From a checkpoint of a small transformer trained on Wikipedia.
Size: width 256, 4 heads of 64, MLP 1536 GELU, vocabulary 2048, 19.4M parameters.
Training: a variant of Muon for these matrices, 585M tokens, 4467 steps.
MLP neurons of a small language model. Each row is named by its layer, matrix (up: input weights) and neuron, and shows model dimensions 32-127. Each number is 500 + 25 x the weight over its row's rms, rounded and kept within 0 to 999. Numbers have three digits each.
A block is one neuron, or neurons of one layer that tend to fire together. After each block is what it responds to, as a language model described it from the Wikipedia text at the highest values.

L10.up249:524529473539519481455503509487486461444525531465476484517470516440479496471501486515482540504512503504487487474496468486477479492504571496573498515504499511516492497464477480485519496504465507486465484470524516518546486491460530536537473507459505479490461486501485538481474526510554526507
Description: Year and century endings

L8.up698:517478551516478520491450497471476489459512566503553466499495438471492577511484459501501486517494493493520541532542517479494512498505472489487480484464529502519522471498504511479525535488495505516530505495513538504522458503496494496463434512520472493496509478477531485470486461488532516511
L8.up977:481502490509469513451491577509509505516488484460454526483506487475487533524510501493514511492493467465535535500543531476519471526435542495500473501487495492534530524539514537447528536490529501510490487501502492491474488528469489541485471468510497448518512535498506456479477493496534537522
L8.up1074:478495469502506526484492481529497481518484527486502537501516503478494444485489489476498533557490496477504541503593477470440522499501511501507463550485495511491523491503523473499451499487513463424535510511478511535506466520494525561530499490503509482489464457534507453499470458499491501510
L8.up1516:513475504505479512531437501536545495505469490477532532492486500482486500506526444510507505566502489488500514505519510519480481485502484530497475487505500511505510508506530487514515479489512487520483503513502526473483489516489504523518527516508492546526519433524510504454486439517463506463
Description: Place-name final pieces

L3.up40:513506519521535502536485487449517484525474502522488535496498474469478503520500516483507514493498469498456493497530457458494489505513500428504513481520526478471495504517509483463504480492475540490473493488483496462489519487494481484516491494511500515504516496502478522504496504482564541508
L3.up331:475474516504500474506446464478483475483506485495504509486502516503462531545483478489505504484497480479510515542562514509539504524442496519498511487498506511477495465505514505510497533518466485510437525492524452467465530467503497502494463534508479455520497519519478511508580508504496507529
L3.up397:518481457493499509491507496497528469515495514493509555504480497486510503491507472454521506481515552467501529529504478524500542495480451527495474533495491523511549494464489496469499477517480542517513513466522455448506496497480476503501531473504481501469450510523511478522492498547502495487
L3.up436:511506466481484459468490483519537519537534506501482521506497528506512467494508527505477539529497491503506496482525477460440494520473497492467501524516500490501519515550493518454503515502514488455470524531505525552486510514553481501506548558554514518486518555477484518475508504506481487520
L3.up550:502535503535499524485511492512500510505460502477495515471420527490493499512503485482495513484461506509506465530507470474494472476516485494486540535498483516470524527519483503529524470496452521507501491497509499531524502500491535454491528509516499490503442486509497516484512554442470490487
L3.up639:511508527504490493490498510481483518511503520526484514529523534501515503490510525460487509491406506474483525513521441514506481551524526502511521485493480514523493475464464496473477481509503495536496499477529529496463495531543503496502480512500462472434472505476488490492501482487521527513
L3.up797:529500478528480494488481508511486517507467517464536447501477539519541535515479519523511504462491475476482524501534493511496499519495478518468497521493479465510576457460487560493514469529497499503483503484524505511521492510510460514528508508514446434510510481494483494514515485511499507506
L3.up912:509505516524503504491499516488496524527499479505522504517459481519535536496514541481516498433461460477472507517518518575492500533508490470531482536468479526525523568481502520487512483483499481461499480484508482509506479500527522507546477503490513455456523505505488513483510480523480489507
L3.up926:505519498526520488496503501500497559486478517471505525484565537497488504543489459482476488493497488508486493460523441497486495486525492518511484555473488482483487502465508485513490472510505528482474493479494521473491480463451489493507534513544451478483510445496516470505487547542513534478
L3.up931:514502483500518497499496491483497500501525492504538470518479524525470478521561481480481500484539470526482490500529487528460496547420472511520497503522469491490549519474531531509523525496467498499488498472529498491455517510481474470532473490486478491515525460468485527519489545476488517510
L3.up1068:512478526516543462530514459505497503500477497471511526519518526481482505458512500476474500511472506496519478453492495519463523480514510523488553490490486492487562449504501470470499499511583490491458541498507505489494502481567470517521472519481451492505503516538506486513564524527505520455
L3.up1138:514470480494501499475506509465531529513487545528499478507529509451497472556484459516475481506504546518525545516507479521493507508427506513486518518493544525518440500463526486510520474533480499493484493524502432506471475499481528463504471459491506476474488522523510501458497536493486505499
L3.up1193:505510505472500513531533469509519453505526491500504482478511518499472504481503490434502505506502468487509466563535448521464519527494535501511478475526497471491497485501473470494513495504499487529501480516519504540543516534537525531503473445501476462478516496498522508471520507500506460547
L3.up1372:489533496526534496556524499497519536473521503492508454460508527503506462517473476474489526464550430494493571523502502472516512492512463507494467520479498493541532475497501526504493486516489521534501495493512493471508516476526516508501462506534472523468474461490501494523550477446471528506
L3.up1447:440510508501498475473532458443518494548532464526489473504537527508522460495503527474485519501523509538459540564523468506482530526483480489467532471480500465539491485566500527461516524512479521480456481510569466501438551510504535510507465496520498473471504518501499522495532513486519511458
L3.up1523:510488567481506498491480509505548475513527535503489537467494530508471480550491501508517509527481483513485543553515515552530510481506443532456535485529532496518547498485478530522500504478484485524453496465485489480524514530456455484482486453489506515478490479534496496484496487494449532506
Description: Place-name word endings

L3.up47:517504499521524507501506541527500487488531533476535480500447495496467493462540508490494506485518468526490483507535511499497495464479487454490503481494500472497520531486486471510517471482504480495501522523494527554514473460489522505511468480538505486521500500527515454530482532486520481482
L3.up147:467493477512548541472499477494458498479557499490525530492484503533468476455482499528484492538492561537511529529475516504497513509505501534488514500507463455497445505484468515537512488451499492525515498508522500505480482557516516548530510512493500522493502490484475487459534509495466550531
L3.up356:511519494518469507519498492472503490502464511503526528446482535502453487498484501483480543484490479542532476500519446496485504537512523499504496539468460520514489494487503475488470474519518513482499513497495449562470507483458515509497553503492499539512538504453542517514464521526460468556
L3.up426:481501462500470519514505473557478483463560472506491508530471510492507497503525520497502464485547522505495481457519459536485550524469479470528492512497484503479508505510502483492538497511497532501511482473493508478537512472529509501522555517466479477492483450484511514438558468469493480487
L3.up475:513526463503453512522474490525464503502509482528465502463534511510482482482474493489531514521513453470468514548491500512487472517497536500520503486463484470497522475479519475477502500500506488504549497484527499494525521455486530521552466469517486537461513547520478461512496556524511531504
L3.up535:502522494521510479465503466525543519486506484447501487513505556468532492494555521546482464478531503477478495510496497507503518479461497513478525517500520483507466549499552521498516475525523489480490542502486464503495498480533511535507471516504491490487500516449533552490509504473465519521
L3.up690:484473473503462520465490494535543452476529493488505498446484492506470471445496470498526480544532512522512492492499488496465536473504487460515473448449497472508493517511516513535573447500504512502542514495514494542520481489506509526514503483520512474510498490504513570441500539514476478515
L3.up727:532500473523489532482500499498472467554567478499517505492485490513479510462501503520517484551507450520541504503466465505560501499446464492459489505505471492464505482510460499483495504514491526490515491496469452521486479499521465483538469487511460547509482462500543499507492505514501471518
L3.up1057:470517526473508492502486500543449492473421525486506432497486539483483489458520501496510501512502460472492507521493524520513501458471493495501517481447484501550465461493532534507499503554477470525461517537500499540476537513505517496525500484506513519479502494496491486538516493457550507515
L3.up1059:539485475516456524517488516455509478479546517501455474504493525498512510463530493475472479517515476512503497530468404499514537475517489509497502495499495513512483537523533521565523481460520495478496499475492478488528479494484523496518456490493492495525474524476521488525538516495478467506
L3.up1079:435505533483507523494492509524467505507522494493502504529490472517476511514546514485502520524516493496514524508483495507516504535532487494511507512474486461487507481496513528506483492515468507491516442528513498474498543506509464429536502520524459496580494511482508519543514503534440477504
L3.up1080:513512511524474496492517470506488480500506544512531516501497546529514498518505488505531544484550468475523492492477520499495517487512514495495514464494471461483498462518546511486507500513509503530532450513448496507525543475491501543537519495506502497489490466534519514489456499500501486510
L3.up1167:520501498544477518497491493499483487531515473523480458509495508454509436487469478511502539539522506528484512514517483490545484497506498499502467556524523484518460543497492492515550516499458470511493470506502478491518506492470509473538464455487504507553476499463480530534516493484508457533
L3.up1224:500482520454470518517495491543496524471539485495551510551464513506465496504477489468501500471529498510529499492491478484509510486496537513477481498526469482531469492486561515508505491506512539506501487512506471509487517508493536519568496505533501546512480531524496475540462514511463526502
L3.up1297:466487534542467464524451488508520503459524477473504511521463493492491487510551517514539552477513479455518498524477534504494458483493534507538500460479524531514524500503468449497521518468531486519510518465515471483510507509501498461523492524509453485481505490485512510504523534456505522522
L3.up1361:499538498514492489502451488495472460493504521468522522550465503516507508503516478490493507528522535475517519535525496528479518481497486489474499507504584484464490460501472525501517534497483491451496513483475503455510508502483478480559489512497486515474517516534558471500496514479518528484
Description: Mid-word fragments in names

L8.up385:529530478498500523523537517509562481497543550440501474473541482563426515469525508507498480502510477500495543506477509507480499474494481499480494493484514479463542495508509464550508525542542539507527475493507518517539502530519495493518501484458473442523470487511479533520521464506482494490
L8.up627:497496461530518488496496518492529509505520498496500440521507495495493491522505485518503501532494485492455486515516523555478532513540469531567501493472507516438505506504474503489456523549472494484522482495487501491503519498494477481529503526501523470449513482460510499540451510557518473501
L8.up882:557500474513504508513501497515442446481504424475471445518485497510488497486500485516513517495510515550487488507501531530495498499515508496473528466481488471444512530488500523455460520499452517460486491481493499481507511495551490517533519470479505523501514469496489535506489498494537488423
L8.up1520:507496474515487515522469497527498489496471494542527458519538478511510491488496490498495487521469516527424498543521517518515474524497534504526476460543510494509497485529508544497509508488496485492497489544490496419497460502418460507492490525499488519505533483503505506458526509497516548543
Description: Year-end and heading closers

L10.up1011:489472491483502527490507510463502512485504489515469529497502500506453537579480499455487482525477472527506570504506541463484514490507477525493500532530504511501511509510473517502507533519540540507465506501540514497499498505493469483547513533463476474516489519512452495493517495475489530520
Description: Name and year endings

L3.up202:491510504493527518504539504480486459478525460512500520478456517447483508492484475513480517533496560474502534519483534499520477509531539523490532539511489501508540479493515489517478480500455515511471493494498499499531540469519491468488473524501487522540517461496497490485558510487505511514
L3.up236:554516506511499493521489538467490504462459538498489511496531514497501517516486461460520514489507468469470520531551493483523490526521510531557482475490521484472526556566504483491473507501493518520511441444532516530493492512488508501501458527486485515563486469504488504512505494486499539482
L3.up384:500526479480508454509570512486498498489497497550473528509496460512497478494502494462524483476517533456516504522497444520499461497474512546503475461516480479516525506508485503452468498491517543439492478482472541491512501516444506507500521497502508479449489507515499545477498445477491516509
L3.up399:508503464453512504464542502509455495523495477480489491435492545497473491488548480504503492514509481524488472505536534538489462516499475497499473549495505503455538493504513506501535480549461524547503489510536514515505499505497539517526492462536505522508538479499525501508516512488516534479
L3.up492:487481472523478496517513522479571508486500513491489519484482488489505506486515454489506520499550447504501501521527521508488526549484528511460523520490477516465511499480482515496500540484488521479543471527443523492483523473458493556493506511491486493479480497542495498493506481485478519502
L3.up698:498516506513531490536530491443507518482465516526484483465510484486535498478455507473527528470515510486470464538513479509505521514548499546501485505497451504512537485476506455476510477529483501470461493497524503474495553496521497459541489503499457536483452488496512529476453490472504492520
L3.up839:485473500508548505474505452527486473537470478499457528488497499493478517467491469476524491529521515473521476490496503498522465533489503544512517489502469506526506531537506456454473507498466534543454517496529507500519512552528515515500481521487463533494465489511503508555488491490479492500
L3.up887:484465466497484498487510483486490515502508517543479502517532491484507463546491444456492536495536497566534513500494525501511495507507503470481501551527504497507519553550470534509488463501509497482498483527492528493514488529489463494505523457472499501493516476465500490501478493480496508531
L3.up958:527517504522528495484512484526536485526512516506505527502489537478538497464539437501523545517535458506495532478502529503482504524490465516500501500478512509467515508495512506469535537487504493500486463488504489500481507489507469525520506480478471508478500544506524529501519448499494516490
L3.up980:520537517488486498498493483485524452555504562505476501504534538483473514466535427488485523528500455506517489548585515501477528549502504536527498492515505484488560490513510522462538552514493507502505486492503515492488505506458454515505465477498484477506514474492490508509501489482503500482
L3.up988:534513550464505510467527488522505481513481484521485523496463478482498485497477478506521499523506537465492483514475470514501518453462507530485502528520493502500525502548500515438530504497494521468491474465479520496520535535520504524526507503497478526452526539501508543492516524497469479479
L3.up1031:513510456489511484528479538510524477539477520487561474515537527513511519512509506499478472536481452459509512520550490504471532560485479508511479450522517446509542512489476502505484477488527501497527506473537527481456522490539479475543473490504457475492519471496515474518487522520484530524
L3.up1178:523546493519500475470498470466531488515522488511524475508503473539475527504482517501499549474503496530509535481529482506472469476502523499494521512516451507469515497480531474472540520536508486490467530532486526481459477504457540477527503517521477484485492440488515507521501514519506502562
L3.up1240:488521521538522540492506491504518477475486486528490499445481484517473538518532495489524528491506494503491469477520558566507457509458475500488523535501503471486518533503500464503466538492484497493490524506515470514468529486486535471515522496450496476506515487476505556507495447472499498502
L3.up1353:524517527494416520510453491471480453508507475490454504475483536474492477482497467482509510502490515526498528515457560501512501459557501506493503505496508504505495489529484506521478478521511499510509521528515558493498471521484512503513470501527454471480548528482475523533468517437473542484
L3.up1364:515484537507505529537500491511460493506485486493490539508483475504440512501533496501523474504498484502494514540512511523441499481490473436469516482504474471449499519540504461498499532506478482510512545496498503537519475511522534486509499495457533453527497491529472500482503488496478580497
Description: Year-final digits